Part of a small language model's weights: no position embeddings.
MLP neurons of a small language model. Each row is named by its layer, matrix (up: input weights; down: output weights) and neuron, and shows model dimensions 16-79. Each number is 128 + 32 x the weight over its row's rms, rounded and kept within 0 to 255.
After each neuron's rows, "fires after" lists the tokens most often just before its 100 highest values on Wikipedia text that the model never trained on.

L4.up821 [132  81 159 154 138  90  83 187 177  95 116  94 121 101  75  92 114 118 212 136 154 145 125 121 128 136  91 125 143 130 132 146 195 161 152 127 146 153 169 100  97 117 110 152 121 120  64 137 151 132  78 114 129 161 122 191  78 139 147 127 153 128 178 130]
L4.down821 [100 121 139 159 110 163 129 131 135  99 162  93  96 161  91 156  73  62 133 137 129 135 109 108  97  95 136  86 138 141 155 124  85 186  53 111 161 135 144  99  84  97  93 133 105 115 158 129 116 159 109 113 124 168  77 112 116 119  94 105 155 137 171 187]
fires after: " United", " Cong", "on", " C", " r", " Con"

L13.up387 [116 142 186 148 153 150 126  85 116 106 114 126  99  76  87 185 132 132 123  89 136  98 105 101  77 146 140  83 143 160 150 121 216 149 121 173 135 106  98  81 104 184  74 141  86 147 114 151 108 122 113 148 123 160 162 101 105 142 121  88 114 106 154  58]
L13.down387 [111 109 150 113 133 112 134 163 150  71 160 113 130 132 130 139 108 122 163 107 116 146 192 106 133 132 152 154 106 108 190 127 132 158  70 129 182 173 101 132  88 100 126 155 113 144 139 158 179 127 174 155 130 165 125 183 119 115 148 151 149 139  67 108]
fires after: " |", " the", " spec"

L5.up40 [128  99 157 121 135 134 127 145 130  87 157  84 131 174  63 152 117 144 187 175 153  53 108 101  96 148 138  65  91 109 143 141 150 168 144 130 131 105 192 116 194 152  71 157  75  68 101 114 127  99 157 113 104 147 123 118 163 147  99 101 129 138 152 117]
L5.down40 [107 138 120 141 138 154  75 148 107  70 104  95  93 161 139 146 114 122 137 122 184 126 115 117  98  83 151 124 117 127 141 154 105 141 177 107 148  89 115 125 145 158 107 181  75 169 178 122 102 110 124 111 188 124  74 154 153  70 100 133 121 129 117 164]
fires after: " New", "h", "t", " Flor", "ans"

L5.up693 [ 82 167 104 122 155 152 189 144 177  96 141 148  81 159 112 168 120 167 127  94 137 101 164 149 174 141 135  67  97 126 129 151 125 142 102 108 105 119 128 136 146 100  95 144 133 128 107 150 143 122 153 120 125 135 109 141 161 131 126  69 175 103  63 100]
L5.down693 [115 136 113 139 138 212 128  59 117 121 133 108 143 184  97 136  90  48  80 169 167  78  89 119  99 148 127 123 125 158 140 141 127 110 120 160 182 111 139 131  83 104  94 127 133 130 139 106  71 157 100 124 156 174 100 210 189 143 136 120 106 136 107 158]
fires after: " R", " L", " J", " E", " H"

L13.up550 [ 96 158 141 108  98 118 153 167 161 149 141 135 143 121  90 167 186 128 121 154 106  97  76 104 106 177 123 118 123 112 184 124 114 158 130 185 148  74 124 145 126 191 141 108 125 124 134 163  99 163 146  89  92 135 106 113 118  98  93 106  84  98 127 119]
L13.down550 [150 111 123 118 117 130  98 170 127 129 103 148 128 175 137 170 100 162 149 185  66  68 112  87 105 151  97  29 102 178 126 156 149  73 185 131 127 138 115  84 121 137  84  92 134 121 117  63 170 146 135 116  86 111 170  89 102  39 132 122 125 115 114 115]
fires after: " B", " in", "é", " of", " Ar"

L13.up557 [114 169  93 113 124 123 154 151 153  78  86  57 117 142 106 116  97 104 156 156 153 132  91 127 107 107  65 141 152 117  98 106 151 148 149 149 121  81 135  97  96 132  92 124 106 134 155 251 118  66 132 143 118 186 114 174 188 170  81 158 160  97 149 111]
L13.down557 [103 187 191 119 159 169  97  79 125 128 112 111 136 166 119 179 129 142 142 116 163 110  42 102 144 149  86 125 125  79  88  88 140 114  87  74 114 145 150 210  75  83 140 105 181 139 178 119  72 140  73  94 150 125 154 166 197 105 111 166 109 124 161  80]
fires after: " D", " l", " L", " S", " to", " s"

L4.up1079 [ 64  97 108 117 128  88 143 107 140  80 146 155 159 117 106 141 135 147 110  97 122 148 135 218 154 134 148 124 117 139 191 104 125 165 144 148 123 125  57 159 117  93 148 132 106 105  81 148 131 136 172 174  87 123 118 174  98 169 113 102 139 179 166 165]
L4.down1079 [139 131 107 183  99 168 152 144 126 133 140  87 155 158 129  73 156 129 169 139  66  94 102 111 113 114 151 211 180 186 124 158  88 131 213 174 150 139 109 103 120 110 127 160 146 146 132 129 140  59 155 194 122 131 105 182 111 102  91 100  90 128 166 179]
fires after: " J", "d", "b", "th", " Mad", " L"

L13.up912 [127 158 151 146 146 141 140 136 111 176 138  87 139 147  65 169 135 124 137 159 180  96  95 105 131 109 132 135  90 164 138 132 165 180 149 124 152  95 159 167 168 133 154 128 128 148 145 112  92  96 135  86 115  89 118 170 124  92 120  72  60  88 192 140]
L13.down912 [100 112 122 135 147 110  67 104 177 118 126  44 114 139 100  89 135 119 106  59 147 118 156  77  96 124 121 118 108 114 153 124 142 118 134 107 156 123 182 223 162 124  90 165 147 191 101  93 126 161  66 142 128 121  95 128 129 143 141 157 123 134 142 143]
fires after: " s", " S", " res", " es", "ver", "t"

L4.up96 [154 133 151 110 172 142 113  80  84 125 143 164 136 118 122 180 142 144 111 123 131 110 102 111 110 194 122  18 127 142 157 102 129 131 133 119 145  63 156 173 185 151  51 114 110 175 138 125 122 158 161 166 140 111 146 116 126 117  76 121 135 133 207 117]
L4.down96 [139 166 209 165 139 142 118 122 113  94 151 195  96 128 119  69 125 145  84 117 139 130  61 130 118  86 135  99 116 127 168 167  89  89 124  96 136 187 158  93 156 124 103 151 135 120 136 123 126 189 117 107 181 175 152 157  82 104 118  78  85 142 117 100]
fires after: " New", ",", " in", "h", " of", " wh"

L13.up1524 [138 113 192 117 114 132 111 199 121 145 139  99 139  96 117  78  94 131 113 164 139  74  89 194 116  95  75 161 119 113 139 144  74 153  92 146  45 133  86 120 158  72 168 156 114 120  94 209 118 138  78 150 140 108 108 139 143  90 120 108  89 111 109 143]
L13.down1524 [155 115 158  87 154  86  99 149 122 165 105 112  86 143 146 155  76 115 165 170 144 134 175 141 139 101 127 124 107 161  84  97  77 149  97 123 120 163 122 111 139 109 152 160 169 134 174 154 105 111 132 106 152 115 106 177 113 112 147 164  59 142 139 160]
fires after: " p", " d", " con", "p", " P", " D"

L13.up980 [144 143  91 123 141 155 129 177 173 174 141 115 124 170  93  85 163 119  70 171 111 148 121 119  85 155 142  92 132 164  88 118 121 115 114 120 102  79 148  90 201 155  89 125 124 112 152 167 168 118  72 158 131 133 104 142 143 119 107 115 105  92 138 162]
L13.down980 [ 93  76 154 152 154 146 106  73 115 122  77 108 134  97  52  96 148 147 134  63 126 151  93 173 112 145 160 169 123 116 139 117 152 128 117  91 155 109 125 159 108 125 126 101 187 112 102 130 177 121  74 137 148 152 146 137  57  90  90 135  61 111 151 123]
fires after: " M", " m", " int", " S", "t", "at"

L4.up83 [ 75 162  76 104 131 135 182 160 132 159 101 193 123 115 171 168 125  85 152 135 152 137  97 117 167 139 126 100  93 162 137  44 188 121 104 117 125  86 133 130 118  85  90  96  71 132 108 193 110 109 163 151 120 125 100 149 117 171 141  77 151  80 184 104]
L4.down83 [ 96 109 110 119 156 152 158  67  82 133  68 133 160 116 104  73 204 143 121 189  68 114 168 112 104 114  78 158 148 177 159 145  90 110 160 134  72 153 147 171 171 152 170 173 129 110  88 116  93 148  89 142 163 180 143  91 162 176 123 129 122 154  93 153]
fires after: " Y", " H", " L", " M", " W", " B"

L4.up362 [120 142 125 117 115 213 151  57 142 119  96 156 132 127 135 108 103 123 164 127 120 131 140 182 191 106 162  79  78 141 153 157 120 110 180 131 130 165  86  86  93 104 144 191  53  86 101 106  90 124 112 154  96 144 107 187 155 152 125 113 131 114 138  93]
L4.down362 [135 121 131 101 156 128  59  83 109  83 131 162 146  82 134 133  80  93 120 131 152 117 104 154 112  99 113 162 144  91 138 141 131 133 100 133  83 119 214 144 139 139 123 163  98  97 160 104  73  98 100 160 127 171 172 107 156 112 117 133 128 126 106  70]
fires after: " l", " L", "ann", "erv", " g", "um"

L13.up1031 [166 135  79 134 125 117  85 108 124 129  94 120  77  57 144 140 117 100 113 157 132 121  88 246 125 120 122 139 132 151 181 102 158 113 162 127 174 116 134 161 132 119 185 129  69 143 101 100 113 153  95 145 135 131  86 106 151 129 155 124 120 117 143 162]
L13.down1031 [107 115 104  83 127  85 151 179  95  60 195 186  87 135  95 140 127  93 111 134  94 146 114  91 115 211 131 121 117 122 157  74 182 156 129 125 105  99 138 168  84 100 124  87  74 150 120 140 148  91 112  89 157 139 110 153 186 161 107 163 133  82 194 117]
fires after: "y", "b", " caus", "p", "f", "o"

L13.up1451 [115  82  92 142  95  88 173 170 133 162 122 107 132 170 100 128  77  90 201 147 160 108  88 101 154 169 147  92 125 144 157  67 135 120 113 147 111 129 118  68  97 108 152 139 108 112 113 120 110 153 142 184 107 106 165 185  84 107 185 104  69 128 163 126]
L13.down1451 [108 130 174 129 119 161 127  96 138 137 121 173 162 155 168  97  80 115  96 140 127  57 167 125  79 132 115  97 113 115 151 148  77 110 121  87  53  56 109 111 109 132 176 119 123  99 147 102 107 122 152  94 212 133 131  91 116 138 118 180 119 143 171 167]
fires after: " the", " O", " B", " Ab", " F"

L13.up665 [ 74 183 120  90 152 147 137 141  93 142 133  99 184 133  98 144 105 156 157 107 117 104  96  86 120 173 167 130 150 109 201 101  93 156 134 148 118 116 144 106 179 135 132 119 185  90 184 142 125  93 133 114 139 146  93 181 102 122 126 141 119  56 110 149]
L13.down665 [127 176 143  97  95 121  96 144 145 146 188 132 125 151 149 110 101  87 121 147 154  93 154 110  79 107 149 123 139 125  94 121  60 146 162 109 110 151 114 170 119 141 152 175 178 122 109 118 112 181 137 117  96 100 187  79 147 119 114 126  97 123 107 130]
fires after: " p", " sp", " ad", " ob", " con", "sp"

L4.up1041 [117 140  76 153 156 119  78 110  61 141  98 122  43 107 204 139  64 114  82 126 155 146 157 124 153 105 115 106  68 194 110 142 133  80 226 149 103 150 113 151 137 169 139  90 145  93  80 109 139 117 102 109  87 150 230  63 117 125 150 131 122  98 186 133]
L4.down1041 [ 99 107  88  88  82 142 155 145 125 164 106 104 148  63 146 159 144 150 127 124 147 203 138  86 113 139 157 127 131 110 206 102 132 173 107 128 124 114 119 116 112 103 116 111 152 168 121 149 148  75 148 124 134 165 116 151  71 122 121 180 121 114 111 151]
fires after: " |", "el", "7", "i", "9"

L4.up259 [129 205  88  95 150 145 103 113  94  62 106 183 113 142 130 204 130 106  68 117 150 123  82 139  86 113 118 151  89 145 185 135 116 129 154 136 162 165 171 126 105 118 145 133  83 145  89 107 174 121  89 152  62  88 160  94 142 179 160 124  78  89 135 114]
L4.down259 [128 120 120 105 139  95 103 193 142 142 106 128 106 122 148 130 137 114 162 131  93 128  71 146  93  76 167 133  93 150 163 152 166 150 120 193 170 172 103 137 107 144  86 116  67 139 101 123 176 155 139 138 142 160  90 130 124  64 129 133  59 127  75  84]
fires after: "ro", " the", " count", "h", " house", "or"

L5.up1181 [148 141 103 109 144  99  74 134 125 121 124 217  82 143  95  97  66 139 122 118 100 135 139 110 100 149  73  48  54 179 118  80 138 121 105 143  73  85  94 145 122 183 102 150 110 170 123 154 168 116 117  87 135 122 140 109 141 163 127 125 104 156  91 119]
L5.down1181 [107 121 211 133 165 186 101 131 135  91  94 110 196 100 117  72 107  74 113 168 115 194  93 115 112 141 218 182 148 163 192 172 148 156 104  77 162 101 174 115  85  95 148 128 111  56 128 147 151 133 116  97 132 110 172 165  86 182 127 141 122 118 170 111]
fires after: "\n", "ol", "anguage", " (N", "om", "ew"

L5.up1884 [102  94 155 112 122 141  53 132 126  94 108 148 126 131 123  98 154 114 156 132  71  98 109 187  56 120  86 104 123 126 117 118 109 158 169 137 125  87 150 136 163 156 125 216 137 198 145 199 183 131 128 163 128 126 107 176 158 170  81  87 144 144 103 137]
L5.down1884 [157 164 128 138 116 139 191 177  87 165 158 127 117 124 154 108 153 152 141  82 179 142 106  64 131 177 115 150  95 124  94 117 175 156 144 103 160 132  83 110  78 135 107 115  96  99 173 104 136  66 132 136 162  68 166  94  72 107 170 131 128 113 196 165]
fires after: " D", " r", " d", " rece", " m", " We"

L13.up1194 [ 72 140 138  93 131 117  84 188 132 188 111 147  89 115 136 179 131 135 156 104 126 148  99 174  50 112 124 115 130 163 187 120 157 105 132 160 123  81 122 110 138 150 174 135 122 127 136  96 136 166 119 180 104 190 129 155 131 153 142  74 124  72  95 139]
L13.down1194 [119  98 163 112  83 106 127 117 158 159 154 107 148 153 150 144 176 146 184 128 133 107 164  76  50 126 131 133 113 174 164  86 144 123 144 148 141 165  86 132 124 104 169 156 109 146 119 163 145 124 159 122 196 145 153 138 184  58 131 183 143  90 118 141]
fires after: "p", " con", " sp", " f", "f", "sp"